{"positions": "learned+rope", "optimizer": "muon_variant", "lr_head": 0.00567, "batch_tokens": [32768, 65536, 98304], "dataset": "wikipedia_en"}
MLP neurons of a small language model. Each row is named by its layer, matrix (up: input weights; down: output weights) and neuron, and shows model dimensions 16-143. Each number is 128 + 32 x the weight over its row's rms, rounded and kept within 0 to 255. Numbers have three digits each.
Before each neuron's rows, "fires after" lists the tokens most often just before its 100 highest values on Wikipedia text that the model never trained on.

fires after: " m", " c", " b", "i", " B", " "
L2.up275:161080116129157095160013190134101151170111077166109154169089144183139150194081136157164085122227059138061158112173070167133139185127127162136179091122096078116151095152225132150117110150127154167090138129116127150042098202160100133089119104160137133156110105133170113115120109095145153138132143091148142068128117068106142110132134112090169093131151110135125158129147121155130137143136
L2.down275:182195177151131122143107212096145136151147090123097207144152098174103147141107144132141084082170110105111090119144101140098159108150105080126156117119122147133154113141217087113112086136160106126125143169176144168119121134106168131113126120127090107121141101126194128180110090080130169076125094114084126053152130089087175144152214046170115113110135116180230160133114089103159125201137

fires after: " C", " c", " S", " s", "c", " T"
L5.up134:070138082131113204112165134126153154114125062122107198142093164119116117100119135141101139125167142118098143194161153120146126084129099128150101154024144143100142144145100092132142103129119117126130096241114074057152136168143161107091131113128141121130155065125136097111145118095091102168089112165112113144118059143124170168111122159125126114195161098083100115136155149141148132138104
L5.down134:085097149133153106119126118169125139100156128108123092090105123097157131103148157114150153127098143137098143157122083103102100173149108124143088122116098143185197088148163129130176095124162071139087097114093175154177114135149097105123097102100137129116109114123127149122123126108087133091187193089141119168131136170207102081121061106138111146072113148222200076188133082070119146189146

fires after: " C", " M", " N", " B", " l"
L2.up822:111142140101109138141159156092168178181135074097135183084138111134120138101118114106068122064102117173058147158099124163093148101084100166170129148037199119100161150112146154095091164166077192149164137108151090161101128176097145102141094143125113148126121134090164113119125097176200102178096136140153093148119130122136166144134106173155095128148204132092126064077104166149129089121139
L2.down822:086137103041146149155143132050108118140125135086140156137090142123092119123090113147125145069080159143151062145139140146145161087156139161105118139100227131049129134076133164098108124062124073130147136103143065110156143117142161129153116118112107113114101150098166162154115103135188096174122153103143129099115141136142189132104102188146144106123174158116133177056144183118152141118140

fires after: "our", " e", "n", " over", ":", "er"
L4.up465:089046128153111125141145112207155011109124116101147096135127120145117075149102125106138103122116115139088109163155145107128106148145086134124081136092141126120078116141153088117099162139140093119136150097114148111144116093108151165120133169157117141126108027107078069076103126085208132116115113163125106121152176180121147118106120114106146155130124147151148187162180132117181139053095
L4.down465:176120050124150141144140141090134091139127121054147210149155138132158138136154099116141133132146134139105186121069101122082144095133073160172136092146124129165148090138126137103113125177104137101120130139114133104119065083099080151130139127132208165140134116115145145123110090102140144161153095149118164118143155138134162109138158088136196153103102155089120143085152091161087135185171

fires after: " G", " K", " g", " w", "og", " M"
L2.up104:121085122154096142122100165107122145103177136102162062168164120097148140142150136184141107110143151123082119156169158096126152108111074146102172086130081088207154101124072132082110149166091089148096126086151108146188133160139152125113084060198093162080110114137087156128164161132177088118123113125089123154132139121138117157173124116131110167152151158131095168064102176133075141077167
L2.down104:207142165126116152126143135123167140106112166141217093105161083121138136141147108155149091096123058129149128116170130097169116128140116082102091084112089133082152124141091166143125143118134088070135115116145098175099096114167088141080162117172132130133119125120081161111124103175144142158089076165162174196079118088115146148198100238088162132093136106132059151146075155145072140118147

fires after: " in", " h", " S", "ist", " C", " H"
L5.up964:109073172144120093129078125190148123124108068103125151063065043059136107111090150123150151177123170133120160124123161077143165137106102100133133149072148128169105136156131115079137121196125153096202169143183104197146119142166085126133130108129055098132072164150123051077137140113172130140135071126127147123126103122124167153086111134133127097157152083147097141067112224078167146099178
L5.down964:130100117157116151180075093106178132099127161061129158104094162132116099128114163103119129139098130174136162188110162098093167123084160084106155167109054126108130062147119161133107160220115186145126088087138117150127195103141131095150155161117180147064139127176164160198122105166102090145115099088184106136053092102090140127162119106158176147158116135177052116118149141134120160102148

fires after: " comp", " e", "p", " f", " E", "m"
L4.up858:169163084181098098145151087091099110051167062138113129181110105138112133126148122164092147155146110096187074120077132091146110128120132178125060132180095118094125054090138122159126101129098101125122120156135134126114192179139122145191157087159101142066100108169169152090076121087199151162169151146086118153056165125084136163065114164139099153123144190110148156101151103139124158078142
L4.down858:151085138071130175112138083196123144113107181113124104123158142140098118094153110084104116097144103099091106111143097120093114114098110171088176118124167145132093165138141126119078137033122116108136098137186135110150097162150174177162090092052125129162152101073101116144149111179122077151080163154089092129084169114080150160128145197075094163182136123149144099149162075145157141087168

fires after: " n", "at", "s", " s", " S", " E"
L4.up160:057189129173151140146135101102143151095078058142120138107070107064041155114127157165208155125141155152085126065164129134166065124097163079139140086090105184143126160057128105154142132083079122155165129115161110126132144166140139109087096129053096150080136125153123124129144089130111128106127135135110085180072164150148131199105111098129138107123186136133101046172199170088082172129101
L4.down160:085091127069062202135125143125089166133151089119138165136104106125096135139092138130160136156063097136140091128139092114137115071154136189131099116138045073160075142177073134093068117171149157145140131150111101110164190105060141222100167129116141134071144123129119229177120065116116095148078151109158130195147149141101165081123102219144109079140161163172101118155085111133108133147131

fires after: "o", "ess", "-", "e", "ck"
L5.up750:117118125058072083110087112136153096108136131119114132050129148120184120151150119156161107062079144090152183111131100082156183116127127118095071184191160139161150126121089180108148111126146046121136108156129172184115134160130072102129121126139168111162111141080111142135139154122112092121178086149138131100140109150103109149163164177090139151191132164129110132129136056105171138049128
L5.down750:185136112086128136119075083142141099108189099103129126177115138118142131185081058134077187137110142102128082136185058152139072132117171135177205114116129109115108103128110142120144141140073067095063182100101144118182143149138112127132175116112160078097151129164109108131137107127154136137162187112129144118134094162144140081117177127207174132112120114139146092150119156184176103184103

fires after: " B", " b", " J", " j", "k"
L5.up351:135095099168069085148151154137175123113164074092127116120100076109102116165105123097106168076094116125078148096107151167118165180199133137081117115113119109171122142107144077139098072151150074153102108143154134167145179141177131148082130084077184071150124156119225140176092123065086144160158071141141114060130128116084039142081117159114127115125147164143191140154109111124073145109158
L5.down351:173155122182089135099137117134111143143193099142142132130137086081120130100105133070147105161056147130185128118078169123161087099135171102063143123066115108195158083100137077104134095196187135137139102096104096133126133124150149086095133139162104121129120113205141094181111166125131094136124150206189121118128115165141085121145124155113150091137088047096130111099173134157127103167127

fires after: "om", " m", "m", " M", " w"
L5.up638:185098119093098140091106139091090074085110186122110106189144109120113138101132115074166091117137150153145118068111093075084225153209100155122164126128193089139102133106039105190110135118117161155125117087140133118125139144138114080134151099148109103091174156126118130148139148093146063183163131110099123118134160134199142170100134064199148147175134107152096171129103183163151171129166
L5.down638:140086097100134162140131119103125157120140125147139125167168131174118076139108130201118156202146108124175117175137115185144085133120141121061107169131141129096141097126147176178084147114084122161063148120141089112096105112131138161194153131195102125155063095137135100097117202103179072132115127186142093101067140110110098167157011145064195133159173155121070111110087084108147108157196

fires after: " c", " C", "ens", " M", " L", " N"
L2.up58:116144112184112094147166132171113177149054111044088129190105144127157132121143108137173147115144070117168122126162152142137119113092127126130195167107182128141155101137124140115075148162114132126179136166144116117139137120096115136104073125153103140088129106207130062110127175081131116147108141095104126140104142138100106097116128104104162124136182152165039153117110106159104151137187
L2.down58:174161146146106092112155123200146144141039120060106137166090112130136121096152069109159174098129143070117090122142171152159121113110145106086143133114126199117151112059129126137162161083175120048155123144119094139143115102144114177123099101112125150107179145143121147117140088142087108110122083130101129157083090179109149080119160077148130133160135134123114170087124091093117151147145

fires after: " M", "a", "m", " ", "e"
L5.up652:100146135187122112106093127164138212079109076155128150134151090149090125174117131095157100099083155192120114124150113152091160114115179081113139150122045117079148138153076150116086159058082091110076181147113154127085137083098136148177146157086154078155113149150177083133058140072065141140114157107139137127098138158122151149111165107116130120143131113040097141141123159133113101149160
L5.down652:108152123146113104101095131089055082121100143133123099144122204177116142101196079099177128079134179166138056091158138123133169151110107190187184131142122112179109174146117116147137171098150148147150213126083128088141104150158166128018120115077204112138164130106093146182131113066160117095139133147107132143197114158108075178087100083100158129189070148090135090090092103146158109164167

fires after: "os", "ot", " b", " B", "et", " "
L2.up326:092133123170116076129136146138109124156124086135136159158102113184088096193064104092192087160137104135124145135129152098142124182128089159133126144155136144207104104141181103126123162132100075114085123147154125136088186098195140134161102110111100190144097132170153113157136142141115155151128129124141104088122125183112108141112138120108138072092105152094107097136199163161093130154190
L2.down326:124195090129161133147156141091137081062056052108107128140149109154162114182044144116166116115128125188104123174133130130107105144132149075085135121119139107105097139097158165094151169116147077106103099110162104090112174114168093140118155122124138154167162197112091095164150087120120117161156140153130131147096148160134149119154141139141118093156066152135154095119107080102142120137077

fires after: ",", "om", "m", "5", "og"
L4.up284:133154122147128099129143144149082154203093167121099078135137129158083109097164187071182036144138142203108065149123156113121121122149174071107152121132156134114125133125110110130165155107178201135102168107119136116105090176140130118164195084077110083121162151146104099193150172120127083105124132147068128141102089118139124121137122107154195088090109098170137157144131157131139134139122
L4.down284:087173071146104162150139151129105145118150115118153171148080177102186174062123083050157116145175178098112101143153126167144122106130128086092142114102109126124143138081094126155120095085138136117132124195144162109079136113126103138084122146169125094158135111166110162178115131024078133119041123102129137121100154091104089146211135107151143132129144058136162134143068173108135156164121

fires after: "ar", " ", "4", "2", "ign", "3"
L2.up928:118108122106136160123092122154108079134116156157116163125088106118145094164133139157129144080106119125128127160056053178093165080130155114169173129118089103096094103078179170105086123166156170098134141137197083148137146130144097124190089171137135137076192106154135190167129147109134139108106058173087178121155146144021103108078094153115191158082159078132140169114135105089123163142133
L2.down928:139157156095116095085068156156183127142121128131112136100106102188136118157152123178139138167162131128131151128167155094056093112087083093174119185125120082105160084153119102109216107105082099147128085138180155150147143073136111072145164077074121126186114080099134177121108085138124205138156138097122137113220118134136155089174147161064133144150107074175123096127126088141122124137154

fires after: "ap", "j", "ist", "al", "ical"
L7.up998:105192143126138111164177156117147154105177108120147112139096123110187219159101130121123181129073119086087147132119111036122100119160118107133154111131143176143119098156072113078143152097118077108182142087194109162066094119118136140132143115101110115134119098063137083144146192120154128115166142054140139108174144127119078148090136060111180121152115169105114162171098149125119142082205
L7.down998:163138084119122086177188220115119090049101102122142196127161164098106128086146121126139102130135131104134102108168177154133125099130141150096121124125163035101086112159117128168207156133089079123130107116156140103071109084078088118128133168122168121147125162137128108100167144177160132174128125120143122118117205156156154110119092042171095194120127118181124118146123036153144168168130

fires after: " r", " D", " B", " m", " M", " T"
L2.up915:140143161166148182134092177084164183176046141100124115137134174112198170143121077091152072109177099106100153099146145123094144101040130132120158091112149124147094116102171189141129176163092150112229153112133098136018112135139116117115151107140173102112144087148130112121096156057142142163103134171113106133160136098101129179108142074139137135125162145122068163098191118151116158169123
L2.down915:215140165183086136142160190052128104161093116154143138182175148153163142110129143119171118089161138170120076102084158077060167126068144131126149106071134077159109126167122106148114094197111125075167111076099155122123078137188108153109148137138145053133123124095147133105143097127181125150118098165143146154133082079180155199176127110138116089100130172158107154072171093141153119127190

fires after: "v", "m", "h", " a", "b"
L5.up561:166164123118155110076124124106076115153091135144141159102163180120171166104110143151096049155167091162078131192113101105100056086197134130138064157163141136120087072069228112159116086098110118121078139113128122076120100171078132145085152103145140102125142176135138132135132081102140099144139047113122142123124166116160126126077137130137131160139159159111123120192158168135081165161143
L5.down561:159119150091104158218126084113100077129104153155113129142075131083127183143112119105113130126187119132140076115111096143190114174137120121103099082170108151107120174086151118129090140137114100191103140125112150145094214104139145135138195140061144132121138101118176113145110125131136108155139189166164240095118144108095121126172192087148126169137143100089103113108138126038157189161118

fires after: ".", ",", "e", "ame", " ", "s."
L7.up264:187123117139122142096117187176093125081082171104140142129136145114101070075070144118108138156091123126106128085158122128128097117140159060122145153152098064085140162094104112115115135102109133122133141198152122118169097174084175132109059129178151127154108145139182189101139086102086065105125126131134129082093162149114103165165126114143094147088176134152050170028155137143116133145097
L7.down264:144129106150076166091120092127142085125070106155198091128149102117155193158156202140092122113041171149107131184063151167170097169131077158104133141136120129162061170153152090107129111103151151104149107143094132136122122146104168158100151041118153230129141068084123083146128138137151125084082123141085189146157142109177107167185112132133076114131105165160160056115192131123183098158137

fires after: " in", "it", "c", "C", " In", "f"
L4.up139:119173155088127110181078086100110078085133139163152124218125147092133213112162161138148100118101182094081185119113143120054127138096121148159148156100083143164147123095100124117180141107166119096161116145120123118184165066108173090118099138172147083198118134161116115142109125085108124188135134114145086107104067119137141173111167171106100126218159118089111200066141148134139113148161
L4.down139:175171153112166088174145138180090086133076146118148090100106148209103113113094132111109129063161153140175176138143086110160154100159105125192134083149101109156179124167114113139033130160110103067104146131169142150103132137115075137104107117101112143150100125088144111104170094188107145106145109111116119123151138150152093098116161088167135061122145106114160103130113070138157138119074

fires after: " p", " m", " l", " e", " L", " C"
L7.up135:048167054186181126149094174109042115114082166092120105081156130101133156138112120106179120068139151124083118111133071155158065125148157127063183159047101151091135126086108070174124193127105160081116132137179076121174120151078087130137152146129165115123133108149140156164121128149175153122120100060124151137131149142107106174075090078121164086141162108170067171126133106111117135152170
L7.down135:164112142163138100124123175103096084095099085095157112120151132139100114142120128105194169092156108156139110203152092126166129158117084149101103084066140149153167117123153135177099132149176102157108175158126111080141086079096113125096156145109162100139055159153123104148119113111204156122159117116107160061132150122131137145128071065163110095224123071122113165086135112118100120120133

fires after: " pro", "i", " in", "l", " In", "ro"
L5.up853:089166115088109106190134085127116116130133090126136162090205132115137118137136099080121074140136129125191084121186080081141105135122112137078123064115178117141143159082083117088133178189123173120103153141200160067141120184086174114138143140153118132154114137115179161150130171149158153187174143118088095103123112169155153127081108138089116140098132132100152143167128113114132170155146
L5.down853:105113129110128103214120190089131148147119116101143106064111122066154173150142139152127118124122124101098155136104152123132141187138144120136118090094143149139098111106162146123120156193157055108150105154112132144097081083137152198165081112058112120140121084066189135158134121117181105088093121161167146133085124126117146132121136095066105154133134115143117144140133104150157095112166

fires after: "m", " m", "th", "p", "erm", "g"
L5.up167:119139171124044080141113136109119129137218134156137118168067208130124152116130114157142124137109194098174138156108093076112156158135167118171148138154112129112135105120081145159148157048067137122125101104132092173134129129196126135178136148158108179152094108114141138117192132159214125135143151100156101136143105105140083124081121127171141115135121153137184134138137168116083127089098
L5.down167:107163148115110144137137097080169100062104106127141099146150173081163162130121154129110130189120114163136085102141122103166140162102152097155226070098170151232082141179123087113190145118131148112139124129133151088181117087127077075160165136107044128126118138168145130155142127111090121089192107162119111107146123112114129084134101094217144114108164107146145141177109173130185179076118

fires after: "y", " p", "ag", "i", " c", "p"
L4.up376:094111150156128165151159117155112095149137145134191172159077115203106133171133155130099054051167136114080163148072066094150105110112126183183108180141110121105103144163150130105087110136102129115110184144099154152079076166106149105169101156159181143126092137144118108105086126131078097139164136167111085138115146187123154148185118045145150073119148126096160141073128116159136116152157
L4.down376:089145118084209106154183084134110132127202107090139158152156111129121112119144215082130161138156103107088104090127146142132114178106145108115111138162117150087087163132127143144105058150103124122122168165180093140096101106101143139148108102123150115133130115134135146103126135118060082136096080053088121078145060083154147192144162129082102173133145071158130109089162104074182062105126

fires after: "on", " 201", "f", " In", "d"
L5.up647:099237143119124091134162096113159130124125109078145125138119100133108086113136166127203173093083160155129097109092159183084138135122120092140174150083045102161163188103131178160145137090105119115150174187157148143130162072171118135069135109126138107136114097114109111102089098110141169136145145094187143130166079130183122197108094157111159171178091124068128143121103157147161156129132
L5.down647:129093130121155152107118124166117144159127166174068145134094125137156150102176151094103083129107020112175141171136138120126110105166162130101118224076168181139098131153121148098138106163222131111112131144097099135150068174124105187212101123137113144100101136119145124131098157135100130135126087134112155090095112143124170143105127121165114127079075093168191128129133144109024162123102

fires after: " l", " C", "ar", " c", "ed"
L5.up315:125172063131131125139128123170141167128150170124113144098144101167149108127119137152064097106052145127087118204109168112119167101087116115101147177134146145134121160145113135120092182090126149128111136174143117109117161156153147194161092164104065091122134102103162048121147119075141172149158140129141066126114103180114110149095072078110143140193130120107133181184170133114117163107128
L5.down315:149142135158125151181162086105141140123145145148174125112112032119157112193118089167111127097101103150092076158134207115081142109161174188142077119063047134096179070123184113174156085159119121144174126094092129110104166123118114092160103142111172079115149118115123124128146113122175124107096106159101150146155151149168221125132125116092150135131134154152093172058121150108130120130183

fires after: " M", "g", " H", " R", " G"
L7.up428:106149132146154155160103147123097105071124174126109080124184154076171091115106162171163139130060085186149124139119134118083145177122046124149137113117096163105121140163143106141113151153132087119113170135158118140118139162105101140110117116159088184145063092100058068121090132112167126127153140044087163153074148137196134187131125144091154150130110125110162115092152154158145139122091
L7.down428:138120077134127153101052185109151130123134142121132107187130095150115163171134090113125120121169104118110138145078130135099042142096048092139108141161156133110124151075158145016110159153120097048122114093106181118182137197136135159086211201120106127133114158193111165185141101147155136124123146173171159125117116126124125094130105155035104077133166142183188111169127094134177145150134

fires after: " E", " B", " J", " Ph", " H"
L4.up161:070112168142077108144106207147160111129100140112093167149154158117132132161065179106162155133143102158140179152170111086079115125180116122114107134141125061186097153135137145141137168184174131124076076091125111123165114133171200150094103119104152079126177104169125139157150080106168141144135116151155136100143127117122102082147123171114124106171148129143081140152156118076108120086152
L4.down161:128121149135103165145113178149129162115223174140119182086103093121156109101123136149103161156090119186145104153179105124101073091153158089124165118150120104062139169133083129158143132093103095065143150104129230115078079113209139170165155145122094181127171129113134175155128117136117118077071160161157165133108093111186141141116187152147179124099176128117104124072100067141203113137123

fires after: "ig", " comm", "as", "ass"
L4.up544:153116067139127148136144137129131160119101148138109052173145147150114154146162144143131177163112149143099081135073138108169101113092094145175096131153090114143061122160096073113112119058095091160144130189175072165122159147117149069173108112151206111147073143110197092156086195116139116130140156155159118118097155125113111143119076141132093189099169130072122079119130186106146124053065
L4.down544:076098128137094116153143098141109128086104233139068103108123134170100157158115137129147117111077110147090121123141099120154058162148175148148144187132187138133097160156167103145133129123146090204147096153112147161134161080088136130118160105122056135146116080119118162070093138104084112129137218165129177174061094103133154157177107141184072097152157124173151112104109146141130128130155

fires after: "c", " c", "anc", " sh", "us"
L5.up611:090108142120160134104099141099132133171134189146119082097172133157125124122158108106198104137168119091091142100084130158091126111141120140085153106102169079152139131103121131150146140092108104110103150190077120153189134131103119126141151124161192054142075124132067121139203139130151093188129110177084094128074103131146121137139094145087172125156130097079132163134149123122085102099189
L5.down611:118144132160087130129136100199144122107133099127167109136145160155132116155156108159064169124192081132066140115214102115128156087160079178129181139165141118135130147102142114069126105110078148093139141169129107134134130138138108142107085115134149139110117112140084132131117087153151158126180066159111153141162136103169133133136156151117145097120112110105139129068149157098174142130121

fires after: "y", " ", "p", " v", "s", "ar"
L2.up773:185117115159097120087103130139108066140207114110089163151152215175124136074094153163120076117129137088158155087094098121111137117143131126115138168106172097103117107136159118142045072135174146135104150140122112162084189156120098126091126169119159130116184111111086124137138082084124136134110113152140115120134158144074127131130114180113200159090130156087204124187126129102127140153088
L2.down773:123162121106144171161159090109127182139178169142107109135194127139126149105196108106098158187158148175150097151145166134097094127138122143138140109188153174095101138087113083111138137116144122121190155069200161123125084139133188086150112119121093074156089136146175136125104107176151169133115137124068109126115127148143103105139222134143099145116155190080126082122087119114107083077085

fires after: " w", " W", " v", "ur", " V"
L5.up683:159132096116151150083087149152100118127073094118164116083120097113123093086104106117117115143187197180145195099102166130126162151152167138129189155181079095172120069173054150146141138134140097120109142125116053098194128116136175150110057100181148076154101107150108155147162058137124147120095089160125156165118121132125142136117121110155143098115101115103160144129116137227137107173158
L5.down683:123079129159133095117150189088051121107116175132110180133161174174196124151138181159168120085165127126145135133100143113080107068149116122091056083135139097162168080170182076131090144166074118117090157120118198163174126154154165113174098150126124150118144070123092107140150154167098144080122136098122103089101149039140093092116122135082144077149144135106166146134126109209133091165132

fires after: "y", "ch", " Fran", "c", "p", " p"
L4.up448:085137078108120137102151147157138152151146122106109204054081118168157061139090100113090129122129109137124123067056088105048164104079131117110116156173138135161102167092120156136112145095082104150137165189120124144091079173078148172146127091072135114111110063164129167165068131152081114107138128113101045158155154174132166177127127159136058121106152142118126124138144142139105114150161
L4.down448:096122191156118159135026127141153071094059090116111116136177161155175138071093102091107112130093138155103111136125139098117147162146065138138100102130129151129152115083126144190099108141106034109141104165080129114151130081115161164150131147051154152156070170147158141160191076136129119076124129135168068182142116142165131152092135122118184217114137152125120138127068139152129140092153

fires after: " t", " T", " l", " c", "end", " K"
L4.up258:150150151122155154115126136164136118182136089094149118121148163105159110104153127069160120096083151195113106152085087102142143151123138106107100165092148124080091117089113186173079141162118167174143150129122134134138106112113080142152104180150114093120080145143134095139136129084160216180136092140105106162159160175177151142178106123205154123163131140139199083184102089101151079149178
L4.down258:124124108153076156106158121151103121179151198141089138121143148136108060166158119087050167083124134124116152106120164100122131141141183117155112103093135084074083135185166078113178185109098164137132140055147088121100147160102068141091142099110138153164140198144175145133089084132165133134083161152130141175114156217166166135214146136147132106073121175155142128125127167142101110127082

fires after: "f", ",", ".", " ", " ("
L7.up424:131106201145140146169124134082137136126133146138081147110163123101124139174062173081090084095082153163111096130153159061104126169137166058069125138104117072035109137065125124137128161127152141070166129102131147110171147153093142143131063123105144107114143181153124105123175110126099186069133120136094098171146187163100108225099132141163126145177200143149116143114165126125123162124161
L7.down424:176045120140132119061185110091185170149119152184107082202109142148150154107106119157132122120095121155123157126154156168152161121132183101117159162148087073130079115092134192092100130072109140089108112131181210149178132146114156127158142098164201159092125153166119107108150164107123118113207136146137123127172152181131115113126133108111098118109153167143109117099103155128113099162164

fires after: " pro", " in", "um", " c", "et", "t"
L4.up791:095185146122107174119134145188141161177127161044099095100167111139112093070125120121123115200097073109152119148115133103183149152133120159075101060130086119179156125119108123087154194101082146137101076127130161105127166136051142131120139176137085141119133154094129145083064111104109111135137105136138067188103103123131100117143110120072159118110142110159091093126126105111089150135120
L4.down791:130115095104124078144173170100138092141172101165139154130116148122075149141099179199165138141101109107127121122107104215135192126132127094108149133064136162133123107179157123181103104146117146133085089069105137128098115183048094089114159167100177115144176151183045112115132156114124102106167093182107159154085163163160130157084104145119121150186038113131097135100139086093145131158151

fires after: "u", " w", " W", "P", "p"
L5.up381:145120127110074133153115121145102165130140169170144079131117164141172064138135142028145150135136144124123106120079134144113157172140131132143144121164113151132180077097142154121181105170168132198121153157111116117182115147138103144139103124158118111136155136134099124123133075126107154153086091116178200147165066141080086106094160192109107076082104109113106101116130118189124107147075
L5.down381:138074126142103140119088152109161092092199073139107071092103093176106148092209068063112151112122165086138097165147143118105084114205130135171119122137154104165171153122117082146061131110144189119093176135123150170131183100095086084086081052059158137117180146157150148113122104140176118151103094196129160077146085112173119109122113189161106119099096135165137124145101119127146150088156

fires after: " m", " c", " n", "c", "n"
L5.up298:127188107149162127063150173147167130055187124126102120101171141137140151147112101089088164098079126059123106129100133136138125201129155130121133158118107145074174140095094131113159151140078129120183134202109080141150090134150189147133121142128141171131089137090108128083187057089069170106115131088147137156093062137165169088155078110159110134177223122161139117159164116108146149122126
L5.down298:069072167075136171125135175135108094219115096150159090161182135067084172090089063114071110116132117061083189148086136203174090158178132182174114130093161147177131089144101150170177192170115121122102122120081123104171095121136177115073096123104130137142155171110136124088143076116105135147149086143118171126152103093149146134086135144179134146100132145140065091124163149111131121119152

fires after: " ", "m", "p", " Al", " the"
L5.up730:145160114155160117130102087130116111099202079136146108150098155055175124126087144114139138110098114139180114157119079106110176054079129125143146073123094145076127083124131077073164110163057074106090177131130143116113132149097177137161115125105095133170086148122154111174103143119104103132129136185122038136110174140064098117070136110087138137115113130131126159115188124116110163068124
L5.down730:159172127109125139222168112119117181150086068142112144155104123071112115134149129125132169134093111082082136121104141135146095127105101160141099150119165178110055147167077149046155085153166172104132128129165145078089082186113124135114141138075083103119114090158102130107074134161108113120126138114102129171120164133092085196146105062130187171131118138098133164126103161158092150093093

fires after: "ep", "qu", "p", "m", " comp"
L4.up332:147151195164007056055093098113147157149182130090130122101144155160131079180108081169128099130171121101130120130133112071105076156095179133122107191056117091128111133101180187120124170064111103135126161108122105123085143104126133098120122140109131099132174143136167153164156150151177124131086140112141114141088099100131203109124157086122076122140129105114165134161104183149096139101162
L4.down332:103137128187163196134101137114095137141093093123146133133086071115120111155117089193153120126054154170143117147144194154131135128139121116186146144119112172131157111106117185153131053113105156128102131113134133091180163149172088072157121122070116169136112208129131118108133164148167117096111115119160175200188147143140157116129129096102114154106151153140113112148127171191176139134167

fires after: " C", " S", " sy", "C"
L5.up814:142093144138173051115135154092138144114170126146173141168116120110164094128108112082146161148099172117153102125106201172130144119096097115116113114097054110131117084122136102106144107170112100147178129143115155134124101133129072130201168097169026163100102162118110153134046126094122125093106139078101159067137142155133139217100109133136112117118150104137140108121183113110152155133143
L5.down814:108162096127196139154134092158155118129065129061116122177069107171074125156179087156128160067166173093100128147044162120158135154088114123159109098171110132066131093191143187166150067149149122115150137127140134067134118090074144138125168122142081154108184143180163182148134208104079038135124151103133169074105080123064121154192132117119140165154106124144086081151106058177103116136132

fires after: "-", "–", "==", "o", "===", " US"
L4.up136:087217142104155134139125075088131142113175128108125082091100172163097129152112108152158159120114139098148155120092159077162089110118159100100136160146138074169072122142095135111181111130181063114145130144092115135144116106177094156099136127151093068135147159087162160116148161075065142132118131189111072131194136149107109132115135157098132131220014157133164150234074080136138133175107
L4.down136:117175092089117118140176111126116114131169149157128138144122080168167183088078164154123162082082113105097146106118148111071083146075134201131117146132138183135103128076116158147163130165063131131119108120142148132138203135155127069119122110149162101085069198140110152110152134097138139096130031112058106139067134125127162167108114176101086103172113091038117139150159133176196115088137

fires after: "v", " comp", "qu", "gan", "b"
L4.up71:148096101127123149095119087101132097117127119108110128158146207067139212158145053110135153170073135119142137143169074080221120115195091148093109147128147153104105118127150061091153123119104127142154114130108134141130159162135171146086126153127133103119160179167162106116127103087153092148096108077084113140092117202128197127145088087055135141138109163144174127137138173170103118150169
L4.down71:137112151146144095126063165130119103091130170082150130125141091119133147096121110108185126133177121174103127136102089158079163153145115119124122107074134145093204079075151159139127155087149149148157173183121151088113175114215193063217125109114079129074114149071129184121103124154168132128081113169152122058191197100121142131128131125104136099169093159100116158081118085133067162053187

fires after: " J", " M", " F", " t", " T", "m"
L5.up265:109099103138121130096193058106096150159139075134109112107103105132154157138143116108132160135088141134078112121121130084107137114162061066138156174144110153155105135095092090210110146126174150093154158128104158145149123168172094118124057135149117166078113155181146106162161150073083132150070104126106161107081129212136189143113117062152167137126136090088129119122150172104160129188126
L5.down265:145145137153084144101141150127114107076141100139117142146125103128127087102106139105111085137092145121077132071169139145164129145128124132130099134156113131122036167069078096041175149097104113153153161086175100147099190053142121141120114116119126142133117115110102125116117142150083116170115165185164111165110077125178162166121148140108159095141165127117178119085148137071119114114188